config = dict(
    num_hidden_layers=26,
    hidden_size=192,
    num_attention_heads=6,
    num_key_value_heads=2,
    head_dim=32,
    intermediate_size=768,
    vocab_size=2048,
    hidden_act='gelu',
    norm='rmsnorm',
    norm_place='pre',
    norm_eps=1e-05,
    positions='rope',
    rope_theta=10000.0,
    rope_fraction=0.25,
    qk_norm=False,
    attn_scale=0.177,
    bias='none',
    tie_word_embeddings=False,
    parallel_block=False,
    init='uniform',
    init_std_qkv=0.042,
    init_std_o=0.00583,
    init_std_up=0.042,
    init_std_down=0.00291,
    init_out_by_depth=True,
    optimizer='muon_variant',
    learning_rate=0.00839,
    lr_mult_o=1.5,
    beta1=0.9,
    lr_head=0.00573,
    max_grad_norm=1.0,
    warmup_steps=200,
    schedule='wsd',
    decay_fraction=0.694,
    decay_shape='linear',
    final_lr_fraction=0.0,
    batch_tokens=[16384, 32768, 65536, 131072],
    max_seq_len=256,
    doc_mask=True,
    train_tokens=178600000,
    max_steps=3821,
    dataset='wikipedia_en',
)
MLP neurons of a small language model. Each row is named by its layer, matrix (down: output weights) and neuron, and shows model dimensions 48-175. Each number is 200 + 20 x the weight over its row's rms, rounded and kept within 0 to 999.
A block is one neuron, or neurons of one layer that tend to fire together. After each block is what it responds to, as a language model described it from the Wikipedia text at the highest values.

L2.down27,171,158,184,199,219,193,207,159,190,189,215,183,179,182,196,211,201,184,176,189,200,227,222,192,180,229,211,221,234,211,176,179,244,194,188,209,209,194,191,199,185,184,169,207,218,176,197,220,215,201,200,200,221,232,199,184,239,203,192,195,178,221,231,197,222,201,159,169,218,226,209,188,206,167,212,196,225,182,236,183,209,231,223,213,249,260,188,203,200,168,187,217,195,204,163,217,204,188,208,194,232,203,213,198,180,190,204,226,216,204,197,201,222,178,202,222,229,199,203,186,197,211,168,177,186,221,185,252
L2.down220,176,174,203,204,185,223,219,223,208,263,201,211,165,178,229,215,191,199,186,181,212,193,202,229,188,212,205,205,210,181,217,230,170,213,178,183,186,207,201,207,199,220,180,189,208,193,235,222,202,200,199,202,216,182,202,202,167,222,187,182,184,165,203,190,190,206,205,191,247,207,189,203,184,189,205,195,200,213,164,203,249,215,210,210,213,191,180,190,221,202,176,222,187,199,193,178,205,180,201,203,188,204,177,212,223,198,197,162,214,193,170,192,209,203,235,180,194,203,161,216,184,162,204,226,200,214,221,175
L2.down237,190,206,186,199,194,171,203,234,249,198,198,201,209,191,209,213,200,200,184,184,196,172,185,205,205,169,215,211,210,167,249,213,208,210,163,177,218,187,182,164,187,212,177,187,220,205,241,148,171,188,212,194,192,209,161,198,206,219,197,210,184,221,201,223,185,225,197,171,192,203,199,201,178,192,197,219,196,189,197,203,207,197,202,178,216,206,210,183,194,223,195,183,160,186,163,191,197,237,171,207,195,189,213,228,196,193,178,208,168,216,212,213,180,198,242,182,221,166,206,195,227,156,214,174,184,207,216,192
L2.down334,169,190,217,232,191,186,219,247,179,206,160,200,194,202,197,201,210,174,208,175,197,180,181,233,186,190,210,208,189,237,192,199,227,187,228,196,199,221,226,198,224,211,205,185,224,200,230,182,171,197,203,206,212,210,210,212,225,184,173,195,196,181,197,199,227,196,201,180,239,198,191,164,192,147,218,205,180,188,162,220,207,181,211,172,201,199,200,224,187,177,215,189,238,215,178,169,167,201,175,180,209,186,198,210,218,201,208,196,219,185,149,198,163,181,226,189,255,194,215,194,209,171,187,211,181,205,197,202
L2.down409,209,182,209,216,195,196,205,163,199,199,191,220,187,195,198,225,213,188,186,201,190,226,205,212,222,205,201,217,200,218,226,191,202,189,218,164,201,222,194,197,196,182,196,224,194,194,208,195,166,207,208,204,214,221,194,187,227,200,193,158,204,178,208,191,210,190,200,209,208,233,201,217,191,187,187,185,184,168,202,202,190,226,261,151,229,214,204,230,180,194,181,198,214,177,163,188,221,239,185,186,170,229,198,224,203,227,205,249,202,241,228,175,211,214,217,207,214,226,241,213,197,170,197,222,194,212,170,196
L2.down644,198,155,218,189,198,193,186,220,202,227,203,197,224,196,182,216,204,229,214,168,226,182,199,208,173,204,197,163,243,155,168,186,193,217,215,226,194,194,198,201,190,222,220,188,184,186,196,166,210,171,188,195,201,208,206,183,167,180,242,192,229,224,219,206,240,226,212,145,208,198,210,212,184,207,204,181,178,172,192,190,175,240,210,182,213,223,216,210,154,200,232,172,174,185,218,220,209,205,223,235,202,189,185,185,175,229,221,218,196,193,187,210,181,183,206,174,185,193,197,207,208,205,220,169,192,206,228,195
L2.down700,217,211,203,208,189,200,178,172,197,209,197,212,234,200,188,196,170,238,183,181,236,230,222,205,221,186,197,237,223,210,176,178,219,150,194,194,195,191,212,204,205,189,185,181,213,210,216,221,219,163,191,242,196,187,206,177,205,195,204,197,217,187,160,208,198,194,197,196,186,210,208,194,154,188,209,210,217,227,183,207,228,206,172,226,215,206,189,189,182,200,174,214,220,218,219,205,176,215,161,202,228,179,177,192,198,162,188,166,185,215,203,212,209,195,198,210,193,165,239,232,210,223,197,193,224,195,187,191
L2.down762,184,180,164,218,231,171,213,236,180,210,177,172,196,204,191,210,169,187,197,176,188,204,168,204,189,169,211,211,199,174,176,210,238,187,207,195,214,203,203,218,208,181,204,197,222,239,210,218,187,198,207,207,183,218,246,205,167,223,187,191,198,173,195,209,223,195,192,213,205,202,220,201,203,185,205,169,199,218,182,211,176,160,210,205,209,217,189,214,184,184,203,183,216,206,192,196,206,202,210,165,202,175,242,176,230,205,203,180,186,196,207,196,198,214,224,189,207,196,173,201,196,184,232,246,201,160,185,219
Auxiliary have and word starts. Perfect-tense auxiliaries have, has, had after a subject or modal (might have, has argued), and first fragments of split words (s-igma, a-cc-epting, qu-arter).

L2.down184,181,210,221,162,217,200,203,221,161,219,193,177,204,171,222,200,241,198,198,152,203,196,228,172,198,208,207,212,207,168,218,200,241,256,176,184,186,195,190,164,174,238,193,191,195,177,224,202,184,210,162,228,190,174,192,188,219,189,211,171,197,236,165,214,228,189,218,216,226,202,196,211,200,200,191,212,185,216,179,214,194,189,205,227,175,208,208,222,205,171,174,210,186,168,181,200,224,189,162,211,161,221,205,188,206,187,200,203,184,185,205,205,208,200,205,190,207,204,214,222,251,174,206,188,168,186,204,191
L2.down188,196,212,178,158,216,223,206,235,229,197,194,227,211,204,177,197,180,180,209,239,184,197,183,198,221,209,180,212,212,199,181,182,174,168,216,183,195,218,198,227,224,193,184,205,191,215,184,229,193,173,213,227,223,236,232,189,220,193,251,206,230,236,214,223,145,186,207,199,179,191,194,186,216,192,217,196,171,182,169,192,224,204,198,226,229,173,205,212,194,182,178,195,220,242,201,199,221,199,255,184,194,195,190,188,230,188,207,161,211,236,228,207,220,236,224,185,213,202,207,167,193,190,225,215,222,175,192,213
L2.down251,220,204,218,169,181,209,191,179,243,197,211,189,181,196,214,217,204,198,216,198,183,213,190,207,233,196,233,195,201,171,168,177,209,182,166,188,217,223,163,189,215,195,235,197,209,257,203,199,192,197,228,196,200,250,177,206,227,165,184,154,180,216,207,210,203,183,218,181,191,173,216,208,207,201,195,224,170,232,157,197,178,166,233,167,170,192,208,201,187,234,221,219,218,205,185,189,221,195,190,191,222,208,168,191,195,201,189,187,188,227,178,200,198,216,205,197,223,218,205,224,208,167,209,208,193,171,231,203
L2.down366,206,188,173,192,195,202,184,172,215,209,260,175,187,217,175,249,155,192,207,184,205,218,226,197,222,204,203,181,224,213,212,227,227,201,195,177,208,237,199,199,189,184,196,172,159,198,192,193,197,179,176,215,198,227,167,213,211,191,178,171,180,210,180,204,220,243,193,212,196,230,225,255,194,182,197,198,164,187,188,206,190,190,185,186,192,190,247,205,203,176,193,216,199,228,233,184,176,201,206,198,196,218,174,193,219,170,199,187,224,202,215,180,164,208,193,203,205,178,188,165,183,233,217,212,209,205,204,223
L2.down481,204,199,191,182,173,211,198,220,190,197,211,253,179,229,186,205,174,210,210,217,220,193,210,177,213,182,243,197,206,201,179,217,223,199,180,164,180,190,176,255,234,179,233,228,216,230,195,213,191,205,178,204,196,218,233,215,208,171,181,204,226,216,220,223,149,208,224,207,174,203,196,200,208,202,184,198,183,212,187,180,186,177,216,205,209,171,172,224,189,161,155,208,171,206,174,219,190,185,241,218,208,202,187,205,219,221,183,198,195,186,197,208,234,228,212,167,167,182,204,171,231,192,190,175,186,204,181,190
L2.down595,218,171,194,191,179,221,165,192,200,190,205,225,199,192,195,218,229,182,156,217,194,202,201,216,203,202,192,185,251,215,203,219,199,185,232,194,218,237,214,219,188,212,216,197,210,181,215,196,204,183,189,187,209,199,228,202,215,181,223,189,210,174,211,209,217,207,219,191,181,171,166,192,182,191,213,177,208,197,179,171,201,188,204,222,182,219,195,164,189,259,199,170,164,161,204,219,212,215,179,172,197,232,239,217,197,221,215,183,163,177,201,184,186,224,220,192,188,198,188,212,208,190,215,215,209,214,191,181
L2.down604,212,187,225,204,206,185,188,215,211,226,167,176,200,217,178,164,208,164,220,176,217,206,203,163,214,199,219,168,200,181,215,185,171,156,180,193,185,192,218,199,197,172,209,212,217,237,197,215,195,187,200,215,240,221,234,219,182,190,232,199,209,198,234,199,195,183,218,212,225,175,178,227,230,202,171,211,199,222,192,184,190,189,171,249,200,218,231,212,178,189,196,207,230,212,195,206,198,195,218,214,177,213,189,195,195,181,195,194,195,214,187,208,197,184,214,170,214,198,196,212,198,220,192,194,197,228,198,188
L2.down766,193,174,186,166,224,207,210,209,214,217,223,202,199,224,208,192,167,189,197,214,184,205,215,178,193,210,219,168,247,200,189,194,232,168,214,186,182,190,163,208,192,194,193,208,220,214,213,206,210,186,257,211,183,205,178,174,148,201,187,183,209,200,210,194,194,183,197,228,213,169,219,247,184,201,217,172,212,206,208,182,198,258,199,211,220,212,211,208,197,180,199,233,180,239,230,168,202,208,205,178,200,218,159,210,196,216,186,194,220,193,243,170,210,200,179,204,184,231,204,241,200,184,219,221,154,194,198,190
Second piece after short prefix. The second word piece right after a word's opening letter or syllable, often "on", an apostrophe or an initial's period: Le·on, d·'·Hondt, K·.

L5.down167,230,220,243,182,221,189,226,169,173,206,237,158,211,224,234,216,217,203,164,178,186,216,210,196,213,233,219,188,210,169,190,212,180,203,171,206,207,164,178,191,205,234,198,195,256,227,209,220,183,184,195,212,195,170,216,220,209,165,224,220,212,191,154,233,204,225,213,209,172,221,213,179,183,187,233,219,183,211,223,180,228,195,185,196,199,200,222,176,146,200,214,196,189,210,204,219,210,171,183,183,206,213,217,215,226,158,217,187,209,233,193,179,191,213,210,195,212,221,212,202,192,203,207,191,222,243,178,215
L5.down171,210,198,190,225,192,160,205,152,228,192,212,189,210,212,215,175,155,154,182,176,169,195,189,166,176,167,190,238,205,242,193,181,201,183,206,175,198,207,196,202,173,200,218,229,181,200,187,224,203,205,180,216,230,227,214,198,185,204,181,189,233,223,197,169,189,211,186,196,213,197,205,197,178,173,184,205,189,190,192,182,210,163,224,194,186,181,169,209,177,196,230,188,201,196,230,214,205,186,211,184,207,204,178,153,192,214,219,183,203,213,162,206,206,169,208,217,163,219,176,201,163,196,167,231,197,186,217,193
L5.down204,183,151,199,182,161,193,159,195,195,183,187,219,226,201,197,193,186,186,205,205,195,210,228,206,236,190,224,194,207,190,189,178,164,182,199,197,217,200,184,185,186,212,201,176,206,218,228,132,197,185,206,232,185,188,225,145,226,225,223,198,213,214,208,189,170,220,207,205,196,146,184,168,161,214,194,208,214,220,185,149,197,193,221,220,209,194,199,197,196,158,200,207,184,202,179,193,225,169,224,201,232,188,195,238,201,178,200,202,222,190,180,213,211,215,203,194,216,215,171,166,190,220,192,198,208,197,257,220
L5.down379,178,200,243,230,243,195,188,177,225,185,214,208,167,216,208,164,201,228,222,224,158,158,179,176,206,163,218,220,191,187,195,195,214,213,194,194,229,178,196,186,211,171,199,216,231,202,228,198,203,196,180,195,226,208,206,215,187,184,202,234,166,177,175,224,223,221,230,216,199,208,219,180,210,210,179,209,213,210,210,218,161,196,225,182,210,198,167,232,251,228,187,194,193,183,169,184,186,217,207,167,201,165,194,184,207,233,212,197,143,211,195,204,189,187,211,219,169,154,151,216,204,229,209,198,203,224,182,175
L5.down446,189,166,216,207,253,190,220,191,214,204,185,214,210,193,210,196,196,212,196,172,181,221,167,194,198,175,186,199,183,217,200,186,169,188,212,185,249,196,188,203,159,221,187,169,187,183,203,189,191,230,219,198,205,216,218,212,238,204,206,238,183,207,191,232,209,187,183,197,197,218,194,190,183,173,184,249,211,200,227,206,202,242,235,197,184,193,217,222,176,192,183,188,191,212,186,216,172,215,186,182,201,205,179,193,165,198,205,194,246,233,157,206,196,207,182,169,188,176,199,190,195,177,180,174,201,171,214,192
L5.down477,172,171,195,205,207,176,216,191,193,208,159,183,188,155,207,227,180,169,181,165,165,224,235,220,214,190,173,195,222,229,187,178,201,213,222,193,214,190,190,197,178,187,188,209,193,223,214,211,169,183,221,213,231,200,197,226,176,194,193,202,220,226,197,190,192,200,179,180,190,182,215,189,189,167,217,196,239,208,192,228,197,164,254,194,220,195,177,213,183,218,228,195,206,210,166,169,181,200,182,173,186,225,238,216,190,189,212,197,194,224,192,208,210,215,224,225,212,183,218,202,201,202,222,159,201,160,192,204
L5.down703,231,212,227,181,175,192,229,185,223,220,199,208,167,207,223,195,210,146,222,215,201,217,181,189,195,202,203,171,169,170,195,185,234,210,163,160,232,227,183,206,230,206,229,193,201,210,205,181,208,209,183,186,243,196,204,241,196,191,181,203,193,164,208,193,156,175,174,182,187,218,187,214,224,195,171,197,231,214,212,191,225,200,206,192,203,198,203,245,194,208,194,176,178,180,196,183,223,225,196,219,223,215,196,186,182,172,184,159,223,171,172,189,195,178,221,217,171,191,192,178,231,206,197,230,198,215,162,173
L5.down713,184,200,180,177,213,203,184,182,186,221,209,169,214,195,186,221,206,188,185,228,194,181,270,205,201,220,189,207,204,244,184,195,175,204,161,192,174,199,199,140,205,194,209,220,216,199,201,204,168,203,188,204,193,210,171,185,248,201,220,215,172,225,193,187,194,195,167,145,191,194,193,219,165,233,200,217,190,193,169,181,205,197,219,212,212,186,223,207,216,213,229,218,190,159,210,206,185,189,187,231,224,211,206,197,170,185,160,207,243,205,173,189,212,191,215,192,174,212,181,194,233,183,224,183,163,207,206,211
Post-subject auxiliary verbs. Has, have, had or also/only/just right after a subject or relative "who" (he has appeared, who also designed), plus mid-word pieces like "in" (Javelin, combined).

L5.down12,197,181,230,182,225,215,231,191,196,202,213,218,227,186,201,201,200,207,222,186,205,209,242,184,202,210,176,206,231,188,199,185,171,169,248,198,211,159,207,206,202,227,224,174,233,208,208,182,198,159,212,200,185,174,235,201,174,218,230,237,191,203,196,178,177,209,223,236,210,182,209,178,191,209,220,188,193,206,204,187,209,194,188,225,194,153,175,187,225,200,190,230,224,221,190,176,188,186,205,227,211,184,216,215,187,198,186,203,188,178,208,214,182,224,196,194,216,198,192,204,189,186,189,226,170,157,183,203
L5.down265,197,199,213,150,194,238,216,212,184,200,208,207,199,168,213,199,211,185,209,227,205,218,203,232,192,189,224,180,244,215,175,203,206,181,221,206,169,218,177,247,222,194,199,199,193,211,236,191,227,213,201,213,195,218,210,212,234,192,199,197,208,192,217,222,224,157,195,207,203,228,191,182,153,227,217,204,202,211,184,179,197,219,205,186,194,174,178,192,224,181,221,210,223,194,220,202,207,176,208,204,203,209,159,181,221,215,184,196,210,232,179,190,162,233,168,177,193,210,172,249,179,211,206,233,207,193,211,184
L5.down479,245,190,183,229,212,195,201,170,207,234,198,205,155,201,186,171,203,207,173,222,192,190,204,184,186,200,180,203,197,215,204,213,213,195,225,222,194,233,200,178,190,211,190,165,183,212,189,186,236,186,192,194,223,185,201,159,190,163,204,186,206,205,180,230,199,173,154,179,224,209,175,181,240,206,198,205,191,196,149,176,223,182,214,195,236,224,172,197,173,194,197,178,226,186,189,197,171,196,217,202,176,194,193,229,189,166,180,202,178,183,190,170,232,181,214,187,177,189,179,208,211,193,200,205,165,230,177,227
L5.down634,170,173,219,184,202,185,190,207,186,163,187,210,177,207,203,200,213,229,216,231,179,167,194,177,188,212,185,172,208,194,190,178,182,191,175,211,213,230,199,222,213,228,203,189,248,227,145,230,215,211,189,211,239,183,211,200,183,185,207,206,172,202,213,223,222,189,193,206,201,214,197,207,196,181,237,211,213,204,221,177,203,203,209,214,190,207,146,194,226,167,209,174,183,217,210,186,203,181,208,175,210,204,183,222,190,203,176,193,218,181,222,179,201,211,248,205,183,198,185,192,232,200,227,233,200,211,162,225
L5.down649,179,201,158,178,201,197,199,222,237,207,173,237,211,194,190,203,168,187,195,192,210,189,180,172,226,168,158,163,218,215,236,216,199,193,209,203,192,176,195,198,205,179,200,207,203,187,196,196,188,234,206,183,206,222,203,181,203,182,202,206,203,205,223,255,187,185,161,221,175,191,227,201,191,167,186,223,191,187,201,194,202,198,189,218,217,176,204,231,193,201,214,233,229,248,181,140,211,196,187,207,204,195,158,199,203,218,180,208,211,188,209,178,183,184,210,214,219,198,185,167,236,190,220,197,213,202,208,204
L5.down686,184,216,198,244,208,214,224,199,192,186,211,222,196,218,180,188,204,218,214,196,220,220,194,207,199,178,228,182,183,204,206,184,222,186,168,203,155,221,214,179,213,207,180,161,158,184,219,199,208,222,223,192,178,192,208,170,183,216,209,184,165,205,222,186,207,205,167,183,230,193,199,185,197,217,190,179,201,229,176,141,182,160,223,193,217,177,194,218,223,166,209,211,194,182,220,218,187,208,181,203,224,193,182,212,191,196,212,192,203,174,199,176,198,206,208,171,214,178,197,183,175,207,206,235,199,195,184,214
L5.down730,181,204,169,184,183,231,193,198,219,205,209,215,209,238,203,226,191,205,200,190,182,223,190,221,203,230,190,198,158,199,222,195,185,184,158,194,210,172,167,205,199,181,154,199,191,220,198,203,173,207,209,182,234,218,195,174,170,184,235,171,207,204,206,200,214,216,198,217,217,221,201,239,175,155,213,198,208,222,170,208,237,208,231,253,240,202,233,215,176,178,205,197,211,202,234,158,196,185,187,197,190,182,191,202,199,205,172,235,193,221,220,188,182,189,226,221,215,163,214,188,187,168,237,202,178,189,185,214
L5.down735,174,191,214,241,166,189,197,209,215,249,193,220,156,213,182,223,201,235,204,144,211,193,195,212,170,169,230,191,165,206,179,169,210,191,176,183,211,216,193,245,188,193,180,197,202,206,178,237,171,239,179,230,198,184,206,215,202,177,210,228,185,175,192,202,180,228,194,179,182,195,198,218,204,182,206,239,174,227,209,213,214,220,202,196,199,177,190,174,189,205,226,215,195,184,173,213,205,227,161,198,179,195,221,203,209,215,188,199,191,207,187,207,186,230,163,224,221,221,183,193,186,215,239,234,181,181,159,204
Token after capital initial. The period or short word piece right after a single capital letter, mostly initials and abbreviations: D.C., Joseph D. Early, H.M.S., also J-er-sey.

L13.down262,227,169,200,189,212,210,222,188,221,181,236,213,224,229,218,214,176,184,185,217,201,226,198,249,169,184,211,181,232,178,199,178,179,148,187,170,162,200,214,229,192,213,193,220,218,183,200,225,171,210,202,160,232,193,211,173,206,182,187,215,193,196,198,237,175,191,203,170,235,209,211,215,201,233,202,188,230,221,197,187,204,195,198,188,185,194,198,205,204,195,221,158,233,198,187,184,174,191,184,213,218,207,196,203,206,168,189,181,194,188,179,197,179,191,200,222,199,201,222,210,172,202,209,187,208,214,199,206
Main verb completion. The token that finishes a clause's main verb right after its subject, and before the object: inflection endings (-s, -ed, -ized), auxiliaries has/had/have, "that" after said/states, "of" after "number".

L5.down121,193,166,163,201,205,184,165,225,182,190,225,197,218,199,214,210,207,186,199,165,226,243,227,190,215,208,197,188,212,194,212,214,233,195,175,204,198,220,183,218,181,233,189,197,204,144,197,180,218,223,216,199,211,227,194,165,216,201,182,211,193,202,222,213,214,223,168,216,205,233,223,225,219,191,246,171,183,143,189,204,178,221,177,214,234,207,209,198,201,213,208,196,202,179,239,202,196,210,181,188,179,217,163,196,196,167,214,182,210,201,158,224,221,199,191,184,224,219,236,233,177,199,181,201,211,172,180,195
L5.down149,186,205,196,205,208,190,177,198,190,182,214,199,210,211,204,207,216,225,204,205,164,189,204,183,215,227,160,213,214,233,170,200,166,172,203,222,210,179,215,190,253,186,204,222,176,194,161,182,211,224,199,189,191,165,219,208,199,209,237,204,201,205,191,228,199,207,195,228,209,220,183,190,187,163,196,189,169,171,231,190,185,221,185,187,209,194,207,189,213,189,179,234,167,214,222,180,200,215,204,237,232,178,211,214,176,181,226,188,219,235,208,165,222,184,195,207,183,175,213,204,173,206,213,160,197,220,203,184
L5.down160,204,200,208,141,205,179,209,250,190,197,208,193,215,209,225,203,215,214,229,217,220,194,185,216,225,176,234,227,234,242,203,178,215,203,220,179,195,233,202,208,196,221,193,221,190,221,162,201,204,222,235,195,210,214,196,208,172,191,201,203,206,196,167,232,195,236,211,165,198,203,202,175,174,208,232,204,202,187,223,183,187,225,195,192,162,228,175,206,167,183,189,184,170,138,196,190,187,195,204,150,205,192,183,213,177,187,183,198,199,221,224,211,216,218,171,223,180,195,207,188,226,198,184,200,176,204,173,233
L5.down258,240,202,174,217,188,219,185,209,197,182,184,211,204,187,179,234,223,182,207,196,219,219,193,187,201,200,163,212,200,237,173,211,202,201,220,216,200,199,218,176,159,182,183,212,213,173,200,209,178,202,200,203,204,208,219,207,205,221,229,197,238,176,220,223,229,201,214,202,178,173,169,206,228,229,216,226,200,202,257,198,180,202,190,221,211,167,200,188,175,220,155,204,208,240,199,197,175,230,216,153,197,173,166,208,191,215,217,209,234,193,206,223,166,184,210,172,175,178,186,228,218,169,180,207,218,212,205,210
L5.down342,237,182,184,205,185,207,205,189,216,181,228,213,191,236,201,217,186,163,186,205,176,223,191,206,207,191,221,206,165,177,223,202,201,193,159,189,183,192,204,201,166,195,241,201,237,210,192,209,192,203,171,217,186,184,186,218,188,205,200,206,214,194,164,186,258,183,211,194,176,193,203,217,196,180,196,188,199,203,229,207,231,200,201,262,180,188,232,212,188,198,189,201,206,189,205,196,197,182,212,204,195,185,184,189,234,201,182,193,198,229,164,187,222,214,205,193,221,172,185,219,196,232,177,212,181,200,210,205
L5.down442,209,180,217,191,199,170,195,209,184,217,182,179,199,191,161,177,217,213,196,199,209,158,200,195,168,224,167,218,232,168,195,185,214,188,183,189,225,228,214,231,214,203,186,204,244,188,211,187,220,200,185,211,188,218,205,254,198,174,202,163,191,225,171,184,177,197,183,228,185,234,202,139,208,188,202,198,193,187,191,201,190,182,226,185,176,189,204,183,211,190,228,176,236,191,223,199,219,193,213,193,189,208,197,222,177,217,182,211,168,185,179,218,222,208,200,212,180,214,182,205,233,214,228,198,200,165,174,225
L5.down474,150,194,162,192,206,184,192,211,173,195,189,177,199,197,197,198,188,188,217,197,188,166,183,169,200,208,202,221,214,190,187,219,226,222,201,210,201,181,202,245,239,192,172,198,245,221,188,200,189,181,167,197,234,224,223,177,176,194,162,211,214,205,226,216,213,198,214,214,196,224,150,190,191,184,220,215,212,208,241,199,201,147,217,207,221,231,246,205,169,205,192,192,193,164,205,223,201,237,191,178,219,190,219,229,188,184,225,174,237,230,176,213,202,215,200,185,213,210,227,191,175,208,248,181,192,178,212,217
L5.down601,190,214,199,174,224,209,156,197,212,220,216,225,208,245,227,237,214,226,188,197,192,186,253,199,160,201,168,211,207,194,195,201,243,183,201,177,198,220,187,208,214,195,162,182,213,189,182,213,194,218,203,212,212,212,229,137,202,200,199,216,156,196,222,217,190,190,170,168,188,207,201,218,209,206,198,194,230,206,207,207,194,194,196,192,195,170,223,209,215,157,223,186,213,186,255,208,244,204,207,179,213,182,203,204,183,187,185,176,233,207,213,148,203,203,215,216,243,217,199,187,231,175,219,226,174,223,196,179
Mid-word vowel syllables. Short syllable fragments like a, la, de, ma inside longer words, mostly names, e.g. Ka-la-san, J-a-cobs, Ga-la-tasaray.

L13.down217,196,190,193,200,181,197,210,191,227,208,206,186,183,179,209,214,200,185,184,171,203,194,200,204,197,203,175,179,221,190,187,195,200,192,218,193,201,190,164,160,196,208,197,189,222,176,248,239,241,188,241,217,184,203,218,226,203,235,206,185,241,196,215,181,194,218,162,195,204,200,198,201,185,162,183,209,216,194,162,159,204,205,225,193,201,166,203,173,203,193,215,178,204,182,177,199,189,205,196,168,197,245,196,236,212,223,160,199,228,236,207,162,167,201,200,218,211,192,234,217,177,206,203,204,188,203,239,202
Mid-name word pieces. Inner word pieces of proper names, often foreign, as in Tuk-ha-chevsky, Ok-la-homa, Ni-ca-raguan; also hyphens in model codes (ZAZ-965) and closing parentheses or is/was right after a name.

L13.down401,186,188,219,164,222,223,190,189,207,181,223,199,208,193,225,195,173,235,202,195,181,166,213,207,212,191,205,185,183,187,198,178,216,177,153,215,188,222,196,203,197,184,174,195,189,237,177,210,195,224,194,192,195,218,210,178,206,212,205,191,208,197,173,194,160,206,176,209,209,208,187,216,211,193,193,240,208,206,182,174,188,193,215,186,180,178,181,207,230,182,206,202,183,218,226,182,196,193,218,202,212,175,196,233,172,157,212,177,212,205,177,215,189,190,193,229,190,183,212,222,188,183,216,199,189,200,166,181
First-name endings. Final piece of a person's given name or middle initial, just before the surname, as in Bri-an, Ste-ve, Henry V.